config.toml
activation = "tanh_gelu"
norm = "layernorm"
positions = "learned"
lr = 0.00154
warmup_steps = 200
batch_tokens = [8192, 16384, 24576]
MLP neurons of a small language model. Each row is named by its layer, matrix (down: output weights) and neuron, and shows model dimensions 0-127. Each number is 128 + 24 x the weight over its row's rms, rounded and kept within 0 to 255. Numbers have three digits each.
A block is one neuron, or neurons of one layer that tend to fire together. After each block is what it responds to, as a language model described it from the Wikipedia text at the highest values.

L4.down600:128154134139069109069093121150160163120117130133161096129097160141109153167118117131161087098121161107158138139110117122108128112108120117128131101148134102119143122168121138114118153133180169119140177091142150082077078132121147112117137164162152147095104098124159107174115159162128118171128173122157114108152126133123090154103142111142087139140141129110140117123128165116127148127134
Partial word pieces that must be continued, mainly " comp" opening composer, competition, company, compared, plus mid-word "p" in res-p-onsible, jum-p, attem-p-ts.

L4.down542:133135103118152159127172153159117091091099144130140117137115153123080106109135122140147072159127128117092110148126119138130132118111142131074117143105133150172123120107126153139136148121152140155110139144089105127142116130091125142121116142110155146149082090136127103154113129134092115114170125152103131112090135131128096105186104132134113151088093121088113176116110154100129145146141
Word-internal continuation pieces and year-range en dashes, mostly in Wikipedia tables, infoboxes and bullet lists, e.g. P-art-y, Acad-em-y, 1816–1878.

L5.down45:142122180120133165150171115128126120116134110108127139116162140121120145104153163087166092086129134139135093099141121139152080159141150107110143191121127143159131104126161157143149083118117107154098111084123135106154176159124098141092149137181105154152113104151128118119162102105111124088149130126129156148157170153157143141146138147119134149142144140131122093148130123144107162140126
L5.down323:158154119148134116135152084100122108136127149187124135135179098116103168110116133122133172136116121172117095116126112110118118121145138104129127129164157137137078090138097113139110132085111124109128116110160137126157144128139128130102085138139173103132150145120154153158161130099137091144121148147114143082166110119176118171131120147144135121111136134104114132130134114184154080169123
L5.down383:117142125112131160153140113088127180124161117156118189099154103116096098173122116156124143098108170109151154163167128107121107142142137103130107185147097144153134172124107119107115138129133098142122103121133126165132150106093129155121101163136153106103166103112124103134123107167133183143103140094116127118141127103153139094113097092081123131131189143160119159110144128143104121145129
L5.down473:152144156101141142134179109123132141197150114112139140122137130130151101156127089167093168128121170130159115132146140111092083135141109123137141183132107126138136080132159141126167085133141151098142128082164157122132093091117118126160138101118096138163141123162144143131124108110111120124119057137120111160097137132114107164130157141147128075133142149151139154121115093121144096114057
The N after latitude degrees and seconds in coordinates (54°59′06″N); weaker on word fragments like Che-v-rolet, b-orn, m-ain-tained, and objects her/him.

L3.down54:140073121111096098100126128160154140133139129192097117138147113128137146113107078130123104103113132096146120129157139112092059094148145161134152159163128083144100187077132119127106102138136144154159147125169147108091129123102151144135097130138133117124119126107117159101158130143150131132139141120129100123111141174113101117134109169150155155125129130086129120108138095114158101166155
L3.down84:086095091150143134117132102118117141126142128141143099159112139164118168162094152150093136132113177086154125131127100082125110104167121128144144118130145125113140129132187152116152108106147123159083108093154163084153104127126124155171133078161130141137138104084121090130111147144128143162107138143092105137121102167165150142118176107110119151097138134196156133145167141123103106107067
L3.down154:119124142122144103128141115168123135136136130102186116199117169128147134141076100095177106128160134133127148172110157103129126113119130138148122121153115128115097101105132089155132133107145168103109127090140090141118073097125149153121124159116138134105149125148155099136165125126137121108127132122142098132155097156146123070142164152135111146143096158142115104134127120092142117085118
L3.down181:095174149136103139151108108152121128169181128088146119144118102089116135129133144124163122132156124126108099164118177147094092098125149129127121091117131154154093150122129120111128109146112125159134120140135105159138123174108095122096112134138107096132140150153199125106122073157156087143168103099125142102187132186160160114112149104111164130110113139124121151118091129092151119132124
L3.down185:121115134134167140167107127118169093116122127117132133128154117123139109134127099107138116159135117146138123147138173105162155165118111110097077093147114124118145093139121131088171133145151167162109136114138120109094109200075078105108090140139097152128143110124105180125115135070115143091150151133096144119125142133103144119089109187131121101156119134154120090130133150107094121116140
L3.down198:129123154144125160154128114113135115127159093124123098090119066106117160117140130143142099132159104120155160128105078177134096135076156157139131113146127132121100153120121118097106149097154155121151095118141115067162144127122161144081162086182140166088172154116108159135153160177116112126122124120130125161115105145143110125141107146128126159100120102141160129188182111122144107101143
L3.down233:143129143176110096156107136078140151126130133141169143094133104147131098166134117085112170117122084162108134139135103159109122138080103162078105139105137093093095130109133124116099134096130118168111100129114106159140161094133157147121118103145176190121126122148151145144148131104096106119154156104140137151095121125160153084128129109138123169148130126129126111141158142133146128154098
L3.down332:129090131122105131159102117121125134161147113124107133128114127162105129194143119094170114110085130141135174143091125107180110157111151137142154095147100096138147106109102150137110113144111103066167140103119084114105153169150139165134113111116168123129126142108126124132140158134139096111171140100116118120155119148076149127115101149164113119157118139124179122143140137124137151147106
L3.down364:104117159125102064154116146082103118107106102097132132142151127152198130153144134171168120118123096079109150156165138147147128150107151115116124129121097098083110121100173106121115122142089126141130128106108152164134195097135095144118160108108091147109109127087148098129153124104169114122126092130149164114109147128144124126148157126171085118125144156106092118144133143082129157151122
L3.down382:119140128144123124137112169130120056107171137138129128113092170142142074162119104147127098110130136112146151128121135085121129101090117150132157139100093105099146112180134099155149110145125089117129151131119101106147125112128129118144106084155166087131118137106134131153136140147142106120161141105132115167137108129172131113126186127092115124129077112073088149182160100131122130111115
L3.down548:132141151189105107123121147123118129100151114169126118127141122106107108130138123145096110153085134116158069146140118110101103178136136075118148131142174135096130103135090132100151143111120123120152137113179107123105149164115114112094150173169102109121086110148124135115162086135116118120091151138155144100132175122136129171150069077116164125171161137143150114113124162148105139118089
L3.down571:114094128160119120099113139129131113125164111151184101198161133127157131169187133136110146113166160109140144166149164125115094129150121121095124131104137126135176131172153068166147138113114160089104142119150125115105085135120139164082121134114092130080129112148071139132121113123155141130130119138121108134085158124139171150127133120144144124142122090146084129118134118148091094128138
L3.down609:119160141151117146138099107103131108150176124131147133132138134135120160107125151170146180123126135111144165105135196099115147111107134151120121079112109113150153132132155116161130124140135137148076146169151117147112174124129109130151125131142122137131153094135143113112108122104115168126134191133102127120146103174149087140131138121151133107155122114065127091127119110131127136079119
L3.down632:092140169113111123109140121157132124120163112157177132101142161109152126101143143061149138195129100140134120114157129122106102116128117139129163178099167136092137140139141132147100090120112139135097081148116109090143117121156126112092126102120127134140144127127150093142130123136124127139147145112121135165088143151130135083124152090090121139121113158149148155138108113127107138163114
L3.down633:133111099122125084105093131140103121153125131124155121120119141142136168109105142156091115132104102157142138103081164143141078130133146097139130106088117099114144178094105124144150127166088107138110080132159093165068127147118161149136126140122151150159100144145154128144135125166110115180137122113178125128127118135108097112127121143095129164142122132143114100107093114144182112166139
L3.down757:110140131101134103108164117118107139152113163158137109107103135131108144150091162121097130111109139118121150144101154129162147126137147147153105127094115136158175139125097131119160137136111088088078100170130124108138117137101151102121130132128127142074144151121132075143143101169144130157121135081102105098158145125179118073140085135148158116160113136092141128150111122099163108154141
Word pieces that directly follow a one-letter start, mostly I or U (ISO, UTC, Imperial, U.S., Boston), plus " of" after regnal numbers and "age".

L3.down75:145128106142151138143143145090143104147141116125125100134126137166141126145163131068155109118193072122136089130160134162118129127077106123114133128167144157127113108165136177137105099185111115099111127191098155134136157134142123136110095140153153084137127136116131092121127148110093125130180137138144122123124153117090147167148123143127131130118110153084103135154133107079122127173132
L3.down78:124120149150103136164135124113181112109125127102136143157129188149089135108140111059158149163122149084125087102156134136088167105128134154130139147133089136158099132170149142153104157076094168125123102108119111148098125121162149133087130099173124130147140173135118102118183124125130140148100146170104133151110097161095103137125145170086132139147130098147111139090128096145104107152107
L3.down109:127163100135095091147086118171140102088178171118115141120172082128120126111166140110113125096099148134145128132098121115164108105110139137111149080127147141133127140172149129130103129102170149105159105197143144096160100104109112092129112166124135144134101147119115101168150157109104155121111119135130121134173164130103135142142136150114081107113116144166135161123147129113134154112151
L3.down128:176096147123138139128106167092081147095131098124125150106155094118107142110141151112116104133135154121134132163099126156159135115116127140101165117144126072126149136105122091114117150123168137100154135145142101156112116115162130143131185099162145148128130140159092111135109121132165119116116153092140139112125177133155163094132186151149156116129137158131107093122072121105116155157170
L3.down174:102145131157143161118121150117104150140111151048140126132125148160096152140164146106134109140115101127123087120127121116139117086115121124182120128148166129116082140129189131148090102132146139126120090130128098124149100133180095185122143166116128138114136113150088155112117124171084160126142105151123156154135121124114117132107132156107159119111173094140126123110120137119127114145125
L3.down217:098099109150131167131095131143119160152123108136096130140148102113126108160140119139117145125138136103160088150124132107148125137097106105131163118094087118154134150125130125132111117191167155153086136119116115149164113159140132144133130105180115098140123124126138096129127105097119124148106137141103148138077126142190134139127105118161151123101101152101076142127139140138144105173132
L3.down220:112147141112097157169127105114074111097131126113112106163174141133161090154127111118108119082087177158120142123120108131080146166103130077120109128109151112124165130125167118135092113130115130146158092085162115116164133101125100155132127119154155133103137164155157093144170122081158106143146148118132109136096120124170130113176166131124131137146149108159120120119129172087098173120172
L3.down294:173168121159107142112075170148123160146115116141089111140185115117130143122096159106124088109151151140141132129132098142113090152140158119139140069131134143083149100119147133126089131136168150137113156147138142105118142109144116121117119131139107120115127149127106116164121084102151151111094114134133119152141132129144135119119144141143122140123116099114102127128120072133136130058182
L3.down311:132163125174140085124128134146117128082109106121072129143128147130120117158090153143114154111155138057135119148149126118124150164086152140118138140111135119162136116161112125127118157091112113100146102148100160180109093103124157142125142126112130107126159160119150127061094184122086099174147138147129114151102163150148104110104144124094134100103143165107118127094119104093089175127125
L3.down321:095181125105143129141126117125125153101141165112091115104124139158145101143172122124134094116100099136125121106093080106108113135106096120105129155165154153090170130143133164138112112123158133108181065107105105129157121148123123107134148098153128094150121132156142140128148137061172119139172102097148128146119117136129133112158128138110148149159101131133157107129146137116088107144132
L3.down389:125114143131086100145098167169160140186124125125137101161163144135097111125147155111075073145129094100171133107122142136092123138143111131136123092141118085128131162090150094133098079154151084152105131160145169101140143161124107105139135153144111112117113135144131164121132120150137116114122131132150123120147132117158144123145151141142136131131131114124106092164173109146109129158101
L3.down586:133146089095173147119157101118097137153113108146138112083113147138163097126115138114100085096152107104160128173125103089104141145144114141107160126140124164153140137109145160129099131113176155124081181155079150140172112108097122150157142088139135091126102136150141135153145175101136102119111152087109100129108099095119190108143126150132118156094133162090129117127142112146118140135134
L3.down588:136187101107123153142140134125102141139163143128150156104135131098137163111139133120143142097099139098156121118162136142158142099095169133183087122133089151160086122145159123146140109123130123133119152146135085083145115175124096156102148113162117142100125147123142127116142131136100107112145175128082121115142158159121132132114113116100124094135085144149134100157155137087102122150160
L3.down616:187153124113168112121143109131140150116071091109139130106104120151168077154142097101153147072105140126091139110104088176123113157119158132116135150148092134157114158139139134121152137092115157109120117112149138107145127136096089167114145139122133128114150134108128137143122126115114130157136130140123102112115173181109108120120154146134126164137109123134110115174131117082163115141147
L3.down666:173116118147098121139186144139116141135165163161114144126118120121166119098126144123138157086148096128118133105164139119092129087156127148116087137125126115153146128120145121092139124166168115134149142107151134098105155121134140144104143129143131149104159120147095093093087089137155170149098087128124124149140116144092076139159086096138098130095131110089133095138112064136107087110123
L3.down670:129133144109112101111126085126103123100107101153126133109173086201098107123065114144155129145165119144128131134103143147118133159145172147164149088162146142116095156112094158126112145091121151151100155115119151101108145086134105168118119136132170125142128121152120132091170113152128150093096128122110114153121142110098145111152097187163108154140096166100140174124151131128162063161085
Opening pieces of split words such as comp (company, competes, composer), ab, sp, qu, and N/E/W after decimal degrees in coordinates.